config.toml
lr_mult_qkv = 0.4
schedule = "wsd"
final_lr_fraction = 0.0
max_seq_len = 1024
MLP neurons of a small language model. Each row is named by its layer, matrix (gate and up: input weights) and neuron, and shows model dimensions 192-383. Each number is 128 + 32 x the weight over its row's rms, rounded and kept within 0 to 255. Numbers have three digits each. A neuron's up and down rows have the sign that makes its largest values positive.
After each neuron's rows, "fires on" lists the tokens most often at its 100 highest values on Wikipedia text that the model never trained on.

L2.gate522:191143142103133099121140101059135164147178091144108129136138106150132147143111113112099088105120087113129061043115203086187125138156131143127099082137173113084148142167148158128073090148121157112163145157137093164120163103117086195143111150161135189108149153151169075109122120133124124104115127183158146147124149130073087153120078083102071097136146167172150117102136130112079129134076076190102134121147173134146086171115135170128139145108152170143116134185137162125121038081102156154194120137104131093101103102103178158146141147095095163134146146130142159158142069135140153094
L2.up522:200131149054132116158135132079165147177130159126133137113114115121077152132141149094146175158162086119156196147098133085108115114115160160110142175055179183196110181097122223139137097142174109078082162105139161118126133133193073117110165110163108134111138119101160090177109138130138144104155161166131096138111134164070175084118134114134122144082210081118102185119168122129130113151116143176140158122084073137092078126197173110149089148097111101071161133129165080124123157081151207136173083136177181088112140141077117140117092098134119157115114130117171120127203154173132115125
fires on: "al", "e", "ing ", "av", "es", "ing"

L2.gate1288:119095125106186141149092155137119166107064150122103156073142090085148138162156145123095121149130121124149097096146058137124119141197118043080138099158142099099119162133131142158116126134071148101161118144133109083144148104135106096114058070111158125137160082102179102113099109141157064148107135134156101128094176180141116155143183147087164133076128161132167117121115185150153049108141146120166194161155135168144098128085173172143136040075181137129139205099108081131101130129122104138110146212078161106103127138113174117123172143103097127119149148100114095175146107130120081133
L2.up1288:097114112138075122139195078146126156126136134152091140174146078031155118117165078097124106110153179182059099131156160103094135078162117103116132101194132080181194173114151147120103111168129149084104078114083088116142084172138151083147157089090115140180156178132146083076186083183164143117085117135148155144028120176155131155109159167117204170139084132203156210137158094174143117105128182063150113138177150151131148126040117136109185117136077169078114121106031147121154119091118096140104123123137071135102170090083112110091103140143154145186112200102081110096187114154214087144
fires on: "====", "===", "loan ", "ank"

L2.gate1420:106091130130118085171114126167133116169122132199099064179080159150122047102121110128169162112158095095150082109160137132120164155167128082082111195132141088173069113099093148145135176167105115101070132086108135151105155148093148111125165167159116172080123179099174209175091159137104186129153122191169143125132154160114126144159133142131175143157140122099059141159106115137185112141108131155105141142103124166132147142084139120076131150134170054059175072092097135183154098098119124148150126127122080152179096146129225130092122141111129090039070087082114156172114064185114088140
L2.up1420:153060186126128109124101132114052105146139131155165121165150164164146099128157117176079121143139118059118084138154164131174129082163152132143096147183127126124107149142105148073148117082172069133192180067124122141109137120110152163156083132135115120162061209143137183147146139049155080144137093112158120122125104118152100144186113125141125125156153158161117119141125141140138093126124139144125121102130110134149126115148135131117082158136100127099117121121137135142181100146130106106093113139139147101086082186175132099147235105179114139145119099125121159115113123112163092111
fires on: "/", "ch", "ath", "of ", "t ", "end"

L5.gate514:163100103163132098106059104112136104113095093116175159069104120116109124103178072188131110130087133131136130064203127176149108154124175135125109165146131179163154111157177077078062112161139135058121156118119108188149150108082089134142098131123125147166118155167156136116150131088154170127141119109158082101086172133115084118138156139077165058156085163148077123171136093122086147154059108123120106117163112169083093143149140103120155174156140125101132112103146076079134089127137175136108096132158126143129098149124071118170149144110132092146080120132143105124093157151164107122
L5.up514:155132145166143131094179161086145180141094124130079095125135106120135083132141147121132107069079132129178142122141178111098138108162067138103177092153106155136115170044112142089153171169085176167109192067096141130146094147122126075210160148113109154126181178154138146123118173144148129109120078079128138139132091153099097088132138166141099158083115106140130152150156156111103120155145049145082102116083131126151079064121097156191154148107162078110087161202073167099118152110105124104129085147147142118061187095101121100122096117111146130149078086064171085070147120171115113184
fires on: "St", "Ad", "With", "Th", "Ev", "And"

L2.gate548:108078123152165166075115143094115126104095090137074143112115123111106112144067155189108161102162139159095134122169109128116090173136150169051141157158167162170153165127135183129142091115111038130100172065128091091110139186113144139165126128126148113087147118098089088100123131075165134132154052065099169109145168099162109154141197127097093120104158165145122119146129122106083138162093173104191080144107144105133135099120118185171092129166131112132088122154139079088160076094133131164155112183128121151135091071124135090157106112151136118094153142085164070150114052160120139130
L2.up548:123072126123125114099143106131130082092131144106186161133117161110187099148094098138186156125100095101156068113069084083103116147131152114121103197111213064129125117065177152158092104118127126125122084113126124135139098198137094130108099161151123138086169104134103160100127138136136155135146085149091099167132101141172183093102129102101153123114113098123146092152046047185137143145127114121144111232095136097110156118165143096154149128085153080161207150099142128188123135161148126119169195099153077095102080120044100197126169155075131096118183102111143173126157151058148063160
fires on: "ig", "um", "ast", "ug", "g"

L5.gate372:090108106162079120122102110148110197160141162097124111123166084115149150088144138201124145121139188142122077114183182138120132112165151153086060111157150147119130118080141105113070163203078088122183086161149115097178119133182106136110126111113130142142165119103207114095141182115103126166160112161148164115117084156108136147128138084136068104183159100138115115145109112165135128169159169135149098082140109123166077098126098101122129168143104141135127162090142128140123194154087154142158159095158134164132118094124117181150108089164152148126130090094138140175114154165144182154
L5.up372:095121149124117114122110175134085092110191170137146094119172142157182118106145140066104150097079157071116164163250159157089160108114142114130127205178113169162075092057096069145091120175125117207080130135109114110181110100125127124097124128177110080129149102137199131164136179142096166122116147098086150128153135156110124151134081166102096146124151190121076137114083105126101106200155149129091095178114102155142110051106087061117125148176156157116112068105118088091178093151151165159147172085149137087098103125140140098122121130113078097202176118159108084105144133059174178120
fires on: "ass", "ation", "ment", "ess", "dep"

L2.gate1468:146164096132157130176157124085114101129138186102117093126197151089166155109170103177092162182106095151108103095192115133134139133126078137100113096112169105157131087143113139157083090131105139113159157118153120067100142095075182139121114139093118117090173132136136143141097128132088140116120099128143162094109206094136067140162116170195111153165126166139125162142082127125081171137106161132090100119142184092117144108098137126135113096149168097141163158131136132130168177156104094147166123153093120156130157109119114118143108089170110112113153191129129124148097122164093097115
L2.up1468:141149108065097137132145194107161099114109154158131135131108121153118128115109157225184127116189160100152101156141151094100103157139117121160122127109163149138096133145124200135123158155129171165175166115130148071186164120159103116136115118131132065130081111101135137141176143128087144183104171146091171120115126113121173158180200079200143243119124160105115163139090133129106103111157173158184106133142097100118086112148097100133128176165124121139109150148093178136139141109163116137052140066102091110087149150161111156125147087085143206115154127043132097114115109132084177109
fires on: "co", "Co", "or", "l ", "Re", "Qu"

L5.gate331:098101165117137126180143149131035137069114108108100115116078080075106148117088124132166186161103161166109135167096120141107177102106134103091206120124094138132104138079087136093156153128125091093185106113101159094115142165161149126116114143153087107179129152150143132106114141140150145137135117142114096116190120102071127109129057100083118144157110133166123139156071082134090139107141122094132144114158137135094183149106085135092081090152149116086183133124111064155154162082131152161170133141158051125141097133181136158138156206099112105165164180161083048130101151145064090150
L5.up331:176104086109069132150122114164114136103087068128088184160108053130074124123095091151142133179174137154151153139111105150113159140030160124107137144113128155108104174159124147142137174119090099158127129118104138119157167179140149117128150117074132090154171080181153152066128118176102130207130142142082141171136155157131105078131154142200193104134141112135177098133098109142062134149168152131147144082123255127120111122096143135132110100127142165144133160097155127071103162151116095128124100152083212134077128121169132171078105165186166122164144147135107102093167095113040052137
fires on: "med", "Med", "Av", "Central ", "dial", "Beg"

L2.gate1694:138069143123126143127066144178165151127128175182103161138112128101050097113099132140100147173149124147186089135116123090130141099115065105076081097101121088110132149074138123125153201071099102171108090171133126209136121157176116085133096142114148137116156127140073145096164076129094132093136130090096105127126108147139145174151035108100112133098119124134079077111187103190121140122045092106150103158150067114127142193148131164140131112131092072085119164128143165129115049157150121150110110086135150141161086166145165160075187106117112126089127152066172128138137120129157148123
L2.up1694:174149126143124113172201111126144168143143124145173143151142126093126069159148126118099136121185146081142087142103103094119163094121138203096119092178160140116098116157136126119129070123092172166105131162112123171121149136126129143085051142124125127176040130116150146123101096139144085122133148158127142095089136111080076096107155128079133144145116115160197118115154121191180115196070162106152158126111139122216097108108135075064166166105092082119142080134132081130138182109100102099091153103128070071126122136124134161095122156130114147126165086137132171124117088111113156153
fires on: "or", "er", "char", "it", "ce", "ch"

L5.gate863:151088129123108134128117181090087142186140168159191095163185157110168092131178138119145159134083142178100111166153179079097203080140113112089085141126129194115143153124106057168195129112151119136163181184114116147116217076113110082116090137073118126130138164096089109116110151123120072192136137160039085154157140110095185124112139162150117090172096160176130086082182113133125125134178169109116093039094114122155089124153117180097138104118103149129156140167137127152151127148114066170121103111134106142173121119168173128058136129107169096123152107105188103095183107107135105092
L5.up863:132161182175108181140108095174098146159125139113160165117122149125138133123150071131141184140136123141071073081122100141139126119113159151114120103094066099126180112207111108021086150159134101114136156124151136182106083169216101133138110160134156140150159195139160151138174096136110129088107115144107097178130123084151135103160084136118119121115099181121098155120112088115141094210101149149088118130146138095113074152131087156155090122153141129107184110087189114088099133201147135102174083108136091123184128109108158100149194107125173114132094137135123135185127112119082112102
fires on: ":", "ari", "tit", "medi", "fic", "caused "

L2.gate1520:162121075121094180166152086128091093098064141108126132178098068141088151141116133149092163080181134117205113064020186120131098114118153126085140151109079054188132150120085152087100112137130138109151161128140103174105110111175091120169050138148110069183135158192127091125102157110084035191093129063091147193163123167065115121150119094085150158184115137168075157143077123134164104130119150126140180163098112125155142165077164189107130114182099065122188100091132123130171122144135067126112099102123133043139144145089138136157081167166169072150098135148145136131115128165151122182
L2.up1520:106152125210150135131146129166090152178100176100200149070152120184146162139115118166125195119138092111141121137124092149139167151135113108142119171163104119124182136123111125148101093150137108186112132114178153100172145102069116154162120114148124135121100070116147059213143137150143138157152158121143132119097120133173150129109085125097154148138149091076140107145048132132135151141146102144144229181119084156133075125159191126167096139162087197149155117056174106123153118100133191113059103158124176149141085110068102114119094128111144095055136140143128091084160155151136145112
fires on: "E", "Gu", "Gul"

L2.gate223:119110159139121148215143176140112162105131174151080167118090140210114078119118088163103134130150135144079096149087140139144131143124131148098130100176141098137083123127129101106131085130162075147152209062121137151076179052097154132108088104133135175142102113062098110196024185138172087142197073177074099135142123107102144106131105109117042114071102148171087112126138088136161097070153123098112050103099127133164104172167165121129155139147086145127123123113163114121152109106123163110091139133127116109145091058065078124098186143075076115125122157147121133134180114147159107134
L2.up223:084098103145143100081134201127136126086126072123102146175125120162158099127105125095163101123192178150087102113112105124093183083032202133119106152139136106097151117117086095118134073122135094106097225164117158121077146119165140151141091136135137103126091140166113083151160150127122115153182063090098153148205202109122112091149107115199143116164119120104157153124102147121107122078142102122163190151147109148144100149167150088088076089145175093142166115063162153163053105142146156150085124096117137130107136144097094174189124044137129116088152067076115106149117127126071109153
fires on: "ov", "ex", "it", "iv", "neg"

L2.gate1958:149168148155103152114131129128169145162138127152089176093129102166101070117170103115120108150137130080190054143216130142125162115108159160109159117144114151100138134160118149175204156098101099147138130180122116120135103123098168118079141125120190146175129106175121106116152139073126081176089179066185107110178104116118116073123095161161115149115171140131131118122154135156084136073122160102147107136144143051145136123072131123106162183180157148121155134110136140081111181117140137146161147115121120095108112148131068127101128116164157114144117093158187137088131087107141148131
L2.up1958:071115188122129155122148133185189187171173072110127123102156154146118121149116206122170141094139105173197071174091170101127065112086173133131149134107141163085181144137074080149088156186163087162119164063121124156156162126121124161097135162140114095080130115089182121155179088113107105123100167106129172165131113118109167142128118171113163150128137087102088130133096105115102139114142128116144173128065110136129134133182110168124156082111148103123097167103144171134137161155142119148156073123131083148117130138129093152147149096114113169134079154139142134112110070121125199104
fires on: "En", "en", "Ver", "y", "Bur"

L2.gate461:161144118141119156117119113113094139111172175180149149166133109130122072155151112131119133147096150172136157126060056149170117085154145152135107082130071118139082153114158100172133160088123072142125150174138090101136088104088162160152177147141069098163134125181139145112042114147086122164139143139131110116116146164180179152157111130142224199188150096134056080153095082061033178118118094078158096143181133120136151165124121147121110142150135070146148098137131112097132160147059107135197140108111121134134117112170153170137164117057114109121162145101180197145158106150210126141
L2.up461:138115161103139158069094136135115208103124141114134138139108154127123092121108100118134164080127137074125114163085185148059139145159095104159139141134133156151082068132107103127088152199185101148089100119174093143133182139132093110134188145153156121188130097141139158112109058149143119086101166099105122135158164080135215076122162150156114093146068117050140111104109144191172140080130117134080129127147110174142122126149145100112042218204147136111093111181131182070146123129176149126144150120092059170216177149127131108099103146058120108093118100126121113153125120126120107150
fires on: "ari", "ar", "'", "del ", "th", "if"

L5.gate1880:065107152135166126094086147084140120110162110110130124115083163082087112131139099164151103176129130142151105192155085140102103136101134110142174146076104131075112159116103130152141104072083153107177125107172138187102148169158130181155166107163107116131094128101107062104137158095134145123113193119149126067170076115133104081115116150187103135150111103149161117049144101124118067114148152097171087193120132156175084137079129145178131152116079102116132148175132168216111093181092097126135102131126145110104079115152119065144090107140112114107103162113087074109089085128129070092
L5.up1880:135106163120114163137121141134166130094169180114157164127074143096154099178095165152135129158080160140162111093104116132152141146166178082089111122074170144145096128114172071113026143217137116096170114078066071138080041140080056124155058100162135140134137169156114135099169119132136080140210148137084120133148105147147168112146079078161075066128111152127193188130086138082202168150079113082110113161167149166130125136146079160142130113062092166128130169096164119121146189142126111131158192097086128113111086102146148079131106129134071107057111103111085105146126144080148108188
fires on: "ob", "ig", "um", "ç", "al", "of "

L2.gate1704:088119160065118162098089187064111146116125124160125148132156161101128100189130153151117149176081172149139098148133129143167113163103138199183168120108120165127124104097155149187109123105116093042143106129180164121084130096174122112098107106146163087152116074098163141131093101073183115144082165165136122121179115124110176132145186166101098114108145130149155103089153090100173112136109122114142138131170132116120179168148145192127118114061156159114158141093146084103136137112083153150151123137083100128075090100120144164121111154154135089187175149183108174185140103130101115127
L2.up1704:091147131112153086163087107159194157146104088105105097116085093165042130114074141135117100167177141111137075182115156097139142138059077100156150125124104115147161145213102111109184136143142169123156096126134104096132157170107108184125115118121087122150093151116144111155143111153121103145151168092149141111110087114133173162143116142204135150107140158137125084131131146145106170215147132094131135138181205191134167097044154083119130150085132103127144125163132124117062177156135125128126143102114117167143111145129167179127136151109166122181111116104132127168100095118072137125
fires on: "med", "Med", "Sam", "Mar", "s", "sm"

L2.gate1878:186110109177107084145169087133121133147183135124107114153132139086145140157127088110168158063114129098109141133098207128126171072145171152140063076122142141168146145114211071137088100119127146061145162129141113092206094129149100152145210131135105130139152117143153097113125180179133177114097145059126161104108149166123116115139117165156082101121123154125105185152174115145148119118141137055089100075139145110102124160150082140146164109100052126167160214157060080158105133076103123121187194120162117115143148137092103122130166071170023138129152154137147192117115169118114162117
L2.up1878:070086133089134170149104166098197102090125166108179107170123220063131139123097130182146180123118086103187088141117115109096154146094180163051105117108139124145127122143172090179106129123130132123140177123198129157138171106141117095080171118141161156107132166143165102187082173089165134083090081206109092137198161121102117110127168085144164150089155147184127194187102137112089136102126187120149149102050089106124128148115176107141137109113115117129108191137137136125135096138143099177113145170200151100090069144140112122094132149129176111145228142170163129158175124110121090173
fires on: "N", "ali", "oper", "ve", "in", "execu"

L2.gate696:072082140133186116105089148133132151081126139149156093166163122130127105149102138182064099127082111148148104064097137115076120145132167116146177190087086154171139153122093125115114099098090162092093115164143116105122132123152091136111129137165188133169182095120174147130165136168165100125085157092180116181109151055167171125142091109135175108146126145153164080109167081175152230129087129152108130133171167096114121106067146176139140064143109104111109210153110159164060151155171098111098174139170168092139170118110074168124140138119137139092079115135060132116086129106106116135
L2.up696:095099124151108132130154135130167151145140122092086168160161079126109139079135133115090138162075106113185121155103131110156093088148153121087135112135116185125124116101126168153146137141191158137140092143116151173103141160134162101119158127112139118088067176125126114154129148153171124087124170052059156112084138102216143167142161133174104139140163121100147151099143071156123144107145149127065119142145133198131122157143062156108146158083077156153147203065126078128133131125049165106175136137154099176164151149099142153172173081102149167101075119100161071125142144160151162147
fires on: "j", "h", "-", "s", "k", "cour"

L2.gate1590:143092154121127099148124115091156143130100148116143133153184136107096130129136157165098123144150142188118138146105080159077159124119139094116136109114099052179145085117134137163152059150122157082151172107125092088089114109149080154138135139200118180108148170123099121123122117147101137163098110099167157103105150118134106122149091125087162108148116072174093167101143131183093116187162123097105133144107149128077145152082152162102140112128130136111172165133053149111125104164083147141213114129144086112126096165142074088134093142159092113164156126117142088142144201110157072135
L2.up1590:113151148132070179154160130154129080120116158053130162125175132066104184138161111120091139129198138120174131127110104101170093179106143149121172106063060123203157065136143111128116172160118112091137101135122131147112127134121136089094112146169118123122101129147158094080135155160140111155110122092091102171166026129101104078142108093154160138143096136195078145107125105140127123125156096133148115088171105127124112138123125156145111143185117183095115163131106162076126140154134128121157151085161128081112101144097153124103153086160157217103160141115153128157128089101076116142
fires on: "this ", "This ", "latter "

L2.gate1020:117108178140158180168194118183154143104130091111127133120078126140164159150108133113043149123152083136082169192169192124147102089120119132098117099158124108187125147157103150074088129162153102135143116054104095151111144117161155138118108126080116206149188157124155127196156134110120145098104081124041103133143126127129112154140112162123070137116157146159134100146155092104138136121157114163138121131114102085146106115144147099067164161171141098091137136158125088191151159113109166138099149082144107142111128111113194125132144100082114104100106117125075179133125157083148184140
L2.up1020:144153154101118145208092129130181093113061200162147144156151074162141139117117126076095070094136121087099148106121191148175130077124074166078092219129086063114145089158122181127166087083137129155134127157169125132140156165155179094166118150080137076138093088074085150167129141194112126118179143094115171138088125130184145119110130032140118133098139124122085163159133082076108072071079150100172098113105144088124127113102129133108114100136094158110134135109115140109096157113140130128181106141136102174158097110164147103138112151141093138162082127135139155159104076053106093126
fires on: "et ", "High ", "Bur", "Ir", "ish"

L5.gate1219:147144121114146113104059136047125146159096136149099154160099136094158116133181141131115156103146154095215143122076104160154143122157148203127153132117136137083206129133107129162117124123088118153074102087009136137115106113123119145087106115141106134078179064093127120155130130112145102091169132132164108128064172193176154098115139116112112150124102083160131151159132163122125111112153108171153168095103136121120089162122120152090087102153108108169174128132054103121131131125108129116138105155079121140079088098147172140152123099101164113148113208129174163166164194125195040133
L5.up1219:104136076078110125128086139147125136119135146092060136136135148134143166137151154101112172153134173129134119152120066075135199189134126081167091143120137145143104136117130079109120116129145137114129149078104160117133069156097162199122108113151108146152170120121124129136104141161142107118120109084125169120146161138134125159130146118136131136100097086107155141087146045141108089128147133159184155100113107141142141155173051104117091085089170100159197153109113102123183101178167110098149187116128154140159089131077131083114134116149099145120134134125149124170074184117111135132
fires on: "(", "(−", "ert ", "F ", "Pan", "g "

L2.gate1916:150091132200120077098102121162174161124115111181141056190137095158146122084124096126155147116109137153089102103121123133165174082152060156110074147218169123173150079114110118173094193055165097089110122135137091101141110104124154160099101162128181093113133079106159188150097120206081139152105111113108125090161137095078154161150098117160172162125181159123052153121097124125065164119157093146130132130061105085135082114072088128120124145183119094080100153191135086109137110178127124133140103130076174116143194156089142223156186133142124149158113090220165140166124071056127174152
L2.up1916:083096086149171157079072130134104162123112118131178120133148109155143100102115110146161085157086113132173157177121145097166108077133024146154114108104155225175113150074139121089093072113060097045122073143069176162110135198099096087122116112123093110106183147130172141102120120121107098167183139122130158096145194122131152130149140120119152148177107099082111105148118173143095114105139129139108120118144171088101152116105071174175060191171100075147067163162138158168127124141147089163195048143123172149172147119115110134122153110126124099152079158127155126112150138174145142076
fires on: "United ", "out", "div", "Out", "English"

L2.gate1889:140078106151130103143140179112095153081119158117126135090165168119141128108083108112133180171128136145094093126108153111198106104106112173064165146174104186122134202140109126128146144125111107109106137150131108102127060107133154111104068023121099117186127168115161186151112125104111089127082193138147172123124109078149028133123080117094158137137142142154066134077163131139130124079095093149127092132153152089148120115139130140121176097140139164135140160148128111162141115150113181110073131116158141115147196089098059153157094125124145150104080100132106132117122126142116117127
L2.up1889:113134178102187044088118133191132135130110160150149104111126131094131107118163074143142113146158097101127111168171136144104101119120102162092120092131114122157111146135133127123102069091160137150129200139175117121163135119115206158105117164160145127143117141083187126139152101108127120102124140130099113116126209173190060132134110102120189191154156127187155174119209206165122143160094131094092094155148147118130108141102127189129118127078120131098081161150197141190112124089110101115127129088168142140060104132071162133160143053166161146112132105152073132087166127119111098141
fires on: "=", "= ", "×", "an ", "ep "

L5.gate1660:136100097131131133137084143160087182195075143115106083094157109127156093123145099116133094154105103079070106105103130150132126057124138196145052124159072146143173135143066131118125162127239106145146154093109067120138137125160091120171133091139172132204070173111153127075106154128101134100150108165122103089124139128057211107181087064130111131085169124118145161181078095095065166088139140121171131181217123113148145161117141129135137083200120140148134147120130168137148163153189130145116093149159155072136128170184092161153175138176130122164162122114130130163158129111116188141
L5.up1660:153143133112137189113106172151160086128168080160130090132088114101179120092175127117115172086147155165105106150124094096144158111094136167150120093152174165140121075097145119134168131169137182131067093111126121114107172132055141146107090112161125099118161150103179117122069208115081112129121101196081198151139116130126127129140145155107139153157158114102211127155159111100130160105129163102105153128111147094159136159166124172113162097160115117131140125130093145086152153139122063107101153084128196088130139125128117172180109102146129075106089085118124112138162127165070180155
fires on: "at ", "place ", "hold ", "ft ", "number ", "Number "

L2.gate1703:096214119109108077229100177110148129078145165130109084111104146155160094118131120136128110124111064124096142138139117114122070168018151106087179157137125051152149209171108165077149132128163098184151120096100101061084108122185111100138157164095152157111111175151115093139071134191085149104111129129133132101153140109082084125137178131092199145172140094134108138113101190141145122180112078070092122086126113090130091136183160126152152141156127154129168139116101136129146153152110058142170113112126147146195113094144149107090154127152070253159134129107120150090101136136152146040
L2.up1703:141082140169123095110102126167172062070131098132145130112174122143112092079135094139088117142164161138121122099116227146136078146132084147131108197100140131126140146151112133129135137177179114127142110150137116130136099115137142216094148148127141100099136143113161102041131161186153145107118134087113144128160103110137152210091094114153138136166122186137170142164143128129161111174142057129139159145168137133145141077110146110181108198103058136147118125178118127102125069117096100098149175159082145140140137145117094120105116109138158106153137117156048142135111160083116174082
fires on: "Ch"

L2.gate1320:166112159131103106137196141105106173109127126129112120129178184143078145072177163151075111113153119121144094124140169075166169101154145118116128121136151101180106154114128138172109149080164132052149146131115121167131076160115128105116062130165145147083120128099161135143151069165163099166153107094185047094173167107124174089116166142142095147121098094155087205225078184176139124078126160066118166173166133087114123111105125185096123108089083108129165095133129101154115150172117186142150069110085159114149187142132116125119098141138151126087159179086102148181103099169134148135
L2.up1320:130121160149190110132150143122098165139121186078110085127150085119133099152082160142110124140116068109122122143117143113092134102100133114162140140111146106132142169144164118169116179174125116110146129066097173108098091092149141128117146087109159081147122087129164118156134136150142168136086167109138193171120055131156087137127157147168174171148124055109142116136117132134102117179143098075186113085127088144135144093114135117110124100138129113168135137184134139134112115156093106147238167145111172132150106137096103125111169161169161185104159190111147167121171151139142153111
fires on: "The ", "-", "y", "th", "ter"

L5.gate804:167098088189142140135126093105141138145138143174120177122115138111110134117068173116122161104096122106092107143138129173123161153156051149095112080081153108118101132126133092129095125121154152120137147177134106124162150141106149164062095147138108141089153167110094139142133189142053165042079086130168119115148148118078126122150151188176098084105100164125140154131085174073100108078138127141054138167205117167100137140133093186124119150131077097113179121104135076183050125130096143185181030124137146162131114143140145113147094106068117090183134155104131106120131160179104144132
L5.up804:125179117093142143101168123156081158092126140196164065116087166211171103164107148116130139172175120131128184109124136169165126192169138176130105102150132141141084176085152132114159176134172137107122116115094107137172098117145098138150131131188178131122130150114146128127106132097081116203152042200125153152147153133114062141060106077153125145042141119127075120145146109093189138168171155157131114074167153138130103138119149130170153118118165101152144081192123123105181103071160146139149136125170142151114124121075109151099101163161065135124193175188168113161146177106171137133
fires on: "y", "ing", "ing ", "ement", "ai", "ment "

L5.gate1775:165132107105116116129073096115065181147166106121093086138177131092165099152120137192140146130095073120147109131107047124136169100119096097071135186099178134086141120082132140141140114143099098178097193096128159178102168058121095067132120084126134108089122191152211095073152103154134184186156125148168155089147187098118174104120113169113108139172122140135132134158159127111141139121130134151111156098114141173084073135122128099173078105148129059125111154151124129090163160065094146122095147062122095126152120161156136130110160183199132170144079200138138058085137107152140148133
L5.up1775:204112103127172178157172132147161085134176157108217134145126121136125100182043133088099149142108138139170113076106117110098093111165113085203131132121141114112109140099193124166112150093144160130172198091106145156153172142121156061139151118149159107126079111156100119163136075141158149157168122121163104117151137178065101122109105083078148098133136174141191111118138124145112142153149157120113143132152184125123127134111136115120104136108166118061107107152113158197173171088071114145125113146117116194072121131112109149089156122104202133095087084112122066109147189059124150159
fires on: "En", "per", "Per", "en", "returned "

L5.gate1462:081123108181180142167092122062139144136103215078164113067157102080146102101124127119142120093138176130109139197186157141116123072146141131186153134124108125061092083133138082143139172128141113070120204139182161195119176186088138108137128110166113103143145179159129132079124117142089177137105115140079138104108087149133147147106144159100115091129089207141130121105207082114095095141159203093113135128098107093149122138127180114116125130138148124107126088165093114112175111141153145179147088114159122128087151129117134078129154105093165112144149178101116126126138135064101156083
L5.up1462:119109159157109117097139121116129137117084126138131133123130109155151087149131090175133168161074151104138105105103111117146115129087119152057104066139103150083126117159149091115126051134200106136195075047121106168122120149090107084104138142170134167145196156167133146107167079097152092168180102147189122139103183125176155090140051137119027072131149143150069175172119144094117116181135167173139136176125144159129168199086137129124172140127062126138179084182097137104110164105095121126134126172213169127191152110124121108121149132158153051103151209130124097093102122144137113131
fires on: "leg", "Leg", "er ", "eg", "y ", "ist"

L2.gate114:110122190119141117108081087138135171070067125161140056176104129098119110132091078133159087095178106146142087180123176127185103089094143109130099095100186091133169147174100148154137186086125104063114163116132119120147099154135148100130191137128148148092153131136168114083177135103083170174106147087122136161167095133129106170204104117126116112124148164170157126083145090111169184127083167134112163130183074088080082132118130163139149144169120159108136136181047150106070070117089145144178147128071091083107129134171157148134127142126151119156103078096155161146078145153128111075
L2.up114:177156085084181126067145136065135069132140186182168146077166167130138133109144089107198135115109109166125121111158091100087090114148174167138145124092176031051153092115155149178133065159151129131126088090068101084134152126196079064092114124081212124118126182115212140079138096112150090143111071099134150083168148125164073075096101047110124166171117149159156171102123178119126070145100211153173161089071146096131049159113106131119151135117131125115161151165137108096137128095107126117136080104112143139111129118113135150089135145130110162078158150163128139128125160125135061113
fires on: "ch", "ts", "er", "ag", "at"

L5.gate481:134164162140127182156180110075176131118127141135191120115122138180151128189120136141131125128144128105115106149164171140104142119095131093119160195080159095120175154145116163096112138160154154187117185059090098139109108116119097121144087136110102101115149088076124147166101139110123123178148154107164112182119145122161075091143108118098158126173111123141072114148125090192100147128111111194098131124115114130157088140141130214049132155108106128135136113109185112068143098135090088131140137202120156140143135137133116125134141155130176175129123103074146091126159117147191095152
L5.up481:128112103175124085105153177127154165148098129136151177109186127096109147128127150189118097122121161146143152087126173113125117102097140093158172171165101099110105134065140102121098179130133166172120116113102108135147173141123093121098076166175104121109114058121089204169203125075146173155087128119222171105184090069119099049152144056168139113083105137098124110115110137131089118133157144137173156161092140151109146162114098149121126161112140132173061146137188131072133141171172120156087138150126140097189109126173060135151087105107136124178151143100127109113170117128123150158
fires on: "E", "Y", "W"

L2.gate1428:102137140081158141117153212159167161168178133107148133109140141129162184125123136191152160160160160135132141103127120126119090064118193153166109105141174173136095172095136119181077082100153131124099121139112140117151113060139137140147090187115145160100144116163111085152125153189107109127136121158118165121136139158137119156129119132137128113193153187090123106186095145107148169063116133141072078188180112140143090168118084136158124153182127120121162104066187117080133105092164124166186199129099142072136112130120076117130090105120066138139159088160148165203105112096126052128
L2.up1428:116119135130123194155094061179108129134134146155157117085148131067091144119133145121163141148081104155162138139148170118158117198193093115151150149127136127144128169103133137077146113138109099135104057129147109098162086150167093186066104134097133106133108097152132110076083124110130089083102130109132086160122130102158152208124093136106075127118079159166114093150198146053128159109108157117138122148090166176059045119135150120133127183094136055058177147160134146148146098125156122113068130112088137156120156094111083158124098096113112125100033115153158091199151132138113125135
fires on: "co", "ros", "cri", "n", "light"